config.yaml
hidden_act: "swiglu"
init_std_o: 0.0034
init_std_down: 0.0029
lr_head: 0.00545
warmup_steps: 333
max_seq_len: 1024
max_steps: 5653
dataset: "wikipedia_en"
MLP neurons of a small language model. Each row is named by its layer, matrix (gate and up: input weights; down: output weights) and neuron, and shows model dimensions 128-255. Each number is 500 + 50 x the weight over its row's rms, rounded and kept within 0 to 999. Numbers have three digits each. A neuron's up and down rows have the sign that makes its largest values positive.
Before each neuron's rows is what it responds to, as a language model described it from the Wikipedia text at the highest values.

Responds to: Definite article before names. The article "the" (often in of the, by the, to the, member of the) or possessive 's, right before an organization, institution or proper-noun phrase.
L9.gate531:516436461425485612452412532413459450511644517529511599514527533551544423473448496505499582529561506478527447517430426486450520487555491524553488585425438484454445434371588426477530515548475373580521496519530554446357414472446446567578480520493419425459512479439580458535401524524422504466567560571451528452420532523408504574423508491600475567527471548535550413503558491486527502502490
L9.up531:484468551532583515550522488413556587403521532541552505443496384519408474490461536405458472514443470502523530519346508502492396505459444564412487499602482522490457543505532530554406555601501559476493520561514474502517463396465459514509594417426525538438487495565483515524457558570605555530594541484494519512456506466578452518528535465445477581565530497534546503524489434517479422554565
L9.down531:496515418493496539469569491569517547430480450422560514495441458589418543528551496469492450506470483507562545506463404439560525451514477492521484543525448483380454559407448440512468559530437556576512557533541510515506532492585561574491524513490495609417521500502558510485463403410518469558421547421503492493451449521501477478591621533566519503464523436402737503484573471454556446439543

Responds to: Sh syllable in names. Mid-word "sh"/"Sh" pieces in romanized names, mostly Japanese or Chinese (Ishiguro, Ishikawa, Yinshan), plus weaker scattered function words (to, in the).
L9.gate64:558513516542625449522549573517440543505489544588492524578477443542543506464489473490474559497605409524534508560589475507485524547485573463496524514530488483595484526470601470565567551448448413483467473482522394534493580548470399476454357587584608455399499445526529489425476526432483584543516477522477511514512439457405520504534477508610501509428476431425543446458496496543576477559509
L9.up64:518613480493528416488410493415506456487504511420439452471444501525529436483488424520481503568505497547563437529450518549542567506438389476415502499402573515504464614430480555494548447569530523506484524527502475493508469556531555484476518591482384528428508484460523529518475560518534545453560477430563520489537570498538535484458497598512544440586519450482506489503471579468443542549498
L9.down64:460478540514460435495514469540602453528527522534419481502593543488471426405419543491470416511468515556457479516501495481392503466565492516547467533444465432560467470528594483499537539570456453546475576535469508510435523465420570486494430462492525535540522504610557496500506620504492447479488506478564521512442459506528519497508552528462464524560514584418586532501470426479530561510527

Responds to: Quoted titles and pronouns. Early word pieces and pronouns inside quoted song titles or speech ("Y-ou Can't", "We'-ve", "I-'ll"), quote-final periods, and clause-opening pronouns like he.
L2.gate685:529543523483517479512535557452476451516424520526606399508528408507525613480508458541531446478443519500688575542470496626561541537448475509486467510421574537502530596599446578509447575478536476459439484463520564505428547512440541472524530563511494489440429513491536528571549559493582611478533527421489550495396470514532475592494446512489533455508456448518520505461512455393454490535482
L2.up685:498557514511552523514459553515557463475434503589507508449491383598470502453526489573547469476483525468542465625429490581606575534511447555505591593471556486505430539578457592560541660419624435491496499520457553464512549479524595523548497539557543467504478567510499493481617538542560568513558470530500490451490444535469478503485451496552566427479499455497508449499509519412541556410488
L2.down685:591502537574474552557442504607543489505540554490500497501557528560518457465494475529514493478553486428471461518550528528568501511428545451431521459596490503486522606566567545571451476441500490540469572504528456580478374454589489410589548418505564516420468524502556516520584503637498525502453496506577382431510510555483494472585473463527410573553422489517453414499426506497543581531516

Responds to: Article "the" after verbs. The word the as an object determiner after verbs or prepositions (defeated the, control the, of the), plus word-initial Pro/The pieces (Production, Progress, Theodore).
L2.gate27:560444596499476452510576573534466471408506464502473478523514443565518552617561505481599508461557368491565601532454461600435553556476533467502597492467461445466457520520576487599551550495543550530518515497558497520455501525503455587503497572547497546433529410514454525578589514448455552532591506520464613483457507522527552533515529496495476524484478541500533499519538491558502406536416
L2.up27:459458480578549511579539593400415535522502532462459496468420415536479470376379516580456532492614542493431547580426523374454499563477469451453533577490469532615483451421516422536487478576404436548554537498497466542525503522532324434531492430469486542516434443563471552561550588511473510467501486496459544499486517589497461434451529517426422551482527424532527510453526544522509448471517
L2.down27:519538440521433549533520528502499501466519477548564557546522510477519479534565496396489417519514536535525505559558503512496474479528550612558452421441453558471473530535469524503473550433457439494444495585572616457520538431478540548536467640498520579513531517407529461421546437481496461582546422468480611473531561472497476504458460550477523513480603493504547478511512515466492508470419

Responds to: Main verbs after subjects. Main verb (or its first word piece) right after a person or group subject in biographies, e.g. lived, served, res(ided), played.
L2.gate125:443550440455499566386508342457464566504570455529494601500584432560490499483462479465462497541524480499462466625544531447511378519421415518467473610419528535466556433497454479513481499438515568428519597632446458474551511539593551483509497494445405415535513506518499603500524475510525525523350554511459548487482521469576470482579507526524482590574493629516524454488506522508568525409553
L2.up125:484493462472613551485502457420529495551511522407537587526446507592520567503539520496518567522408513440490428573513533546468470548500489491487517558477412473542534556457520465394567459466479601501458560463448486519488392560519584581597462508501399584508555475516550451571561513453446497504512639552459506479464482413566485417535498586476541550553504443481531466376479592519491492474459
L2.down125:509559493462502468599450509554504410512394515500499451574534491522486513576534508527407508478480527513396458581495590599564519541454486445524431607487488490539598500497414507588492435516409520486457490528458541501462507422471436536661491479508436483475452541464568448540525616489394560504513539458534462494462505446508599517540501447515482495511502483560464502458471591535631438519534

Responds to: Transitive verb completions. Verbs and verb-final word pieces awaiting an object or complement, often after to, has or had, such as built, focused, seen, to build, publish.
L7.gate625:400413484572474392414552494573474447505485427571446543525528398504518564498522452484436595479445426489472595503539491481455431486497549527425530478565478467478542472481572490438566470512426439503501460494515506394486537549541472534469545483497487526426421499535426560481451508533460460456462470470446537503476479546506466489543512520487418455583504494517448457515546514523537449450549
L7.up625:529635541504498514461481484385445521497480492489476457529367440560527483471584473395460472478454534531533490479502563466490499523447453424433525489437525575472512439538536573544474376483414595511453527441570499525531484539501565514511449534536408459549484493416543537510587455453486422627531573441483566576467472481418498464462567527391443512514507580493447567477460578490557449447504
L7.down625:439480399483448525569412554492481493556491441385483519490595598480494491523508480455521549541538554548486472572573453376456426392484465504518383511501583529524490479556386541519445452413568479470571520488465443529481539493493578566487552411528511427489505474540547522485494470476507532435502492543477457441520533399576598559500551435571491436431517523538532457495453491564493476420481

Responds to: Verb start after "to"/modals. First word piece of a verb, or an inserted adverb, right after infinitive "to" or a modal such as can, would, cannot, e.g. "to c|alm", "cannot c|learly", "to pres|erve".
L7.gate393:486503509577490473489551525537473499435471555492603428510447389592491556471491443443425508459578494610462593531472499579463464519441547547368594551547506565475557537521465524550555539465472436473523513450453499518484443510475416434510591548525537516469459536476524432403536440429556516566493503449505457471441454463467530515483441485456486467513489533538502431579459529506475465480543
L7.up393:490423511530493521516459553523409550545515499524546451413401463560468466447584465521529492530473519474609431443544476471521544538448538462548475423507462389510521577481456549603455477511521443554496496441526505485502493457454550550552529420515487525471460434535436593458528565494472490536512554504555605490485447545506406432420576479491462552532553540435481454508509518554473454473517
L7.down393:527439538511541517527543509484473503490421495495558452477501491533574436459497522495388453482485410544540573540504562455568541529424544497424497447504520525412536513484444503487549617527517492498531496508583488584443591432474533502420485535539508532507500528467662359506527506503494403494493535466537481468460483663457496463380459504558515479497415499421495517490602448497511495514452

Responds to: Past-tense event verbs. Main verbs marking life or history events in biographical and historical narrative, often just before a date, such as retired, began, was born, originated.
L9.gate108:418509502493490595357407468490418459455604562529572499488482533498532524546450461391511534435516459546395470547604464581483563477446488495567555582471496521512479500530496494553537527462502557523518526462405493482557496534528498544522520572470517550526478473525491456446464456485459521462457524448484549525471478446431602465496471566492528546461511523511443420463567543516509455450585
L9.up108:496459517516549587528424481488430499480486499476437404459514528472544532472517493475498573481458500506418505580452495563510464552480520470546434521434557560468420417523391509456495519469498513438513643580489423551486475541555554499510501502436524551458623504587477646428461520471542481505445495551451541467509488432462481492544505555517442506566533556535453500440490459612560491473558
L9.down108:487445526482459413485533430576519487454606480467568504396465527433462572541479434490466496506573501543431504615473464484478439479498537558494472474439547463411535558478489531537520453567464529522542473520527499510481536520477559517530548506531461485502447613441475405505371475522422363504534499557477529594534662483455539455514539521478492390481552456506467528514451515521533512526532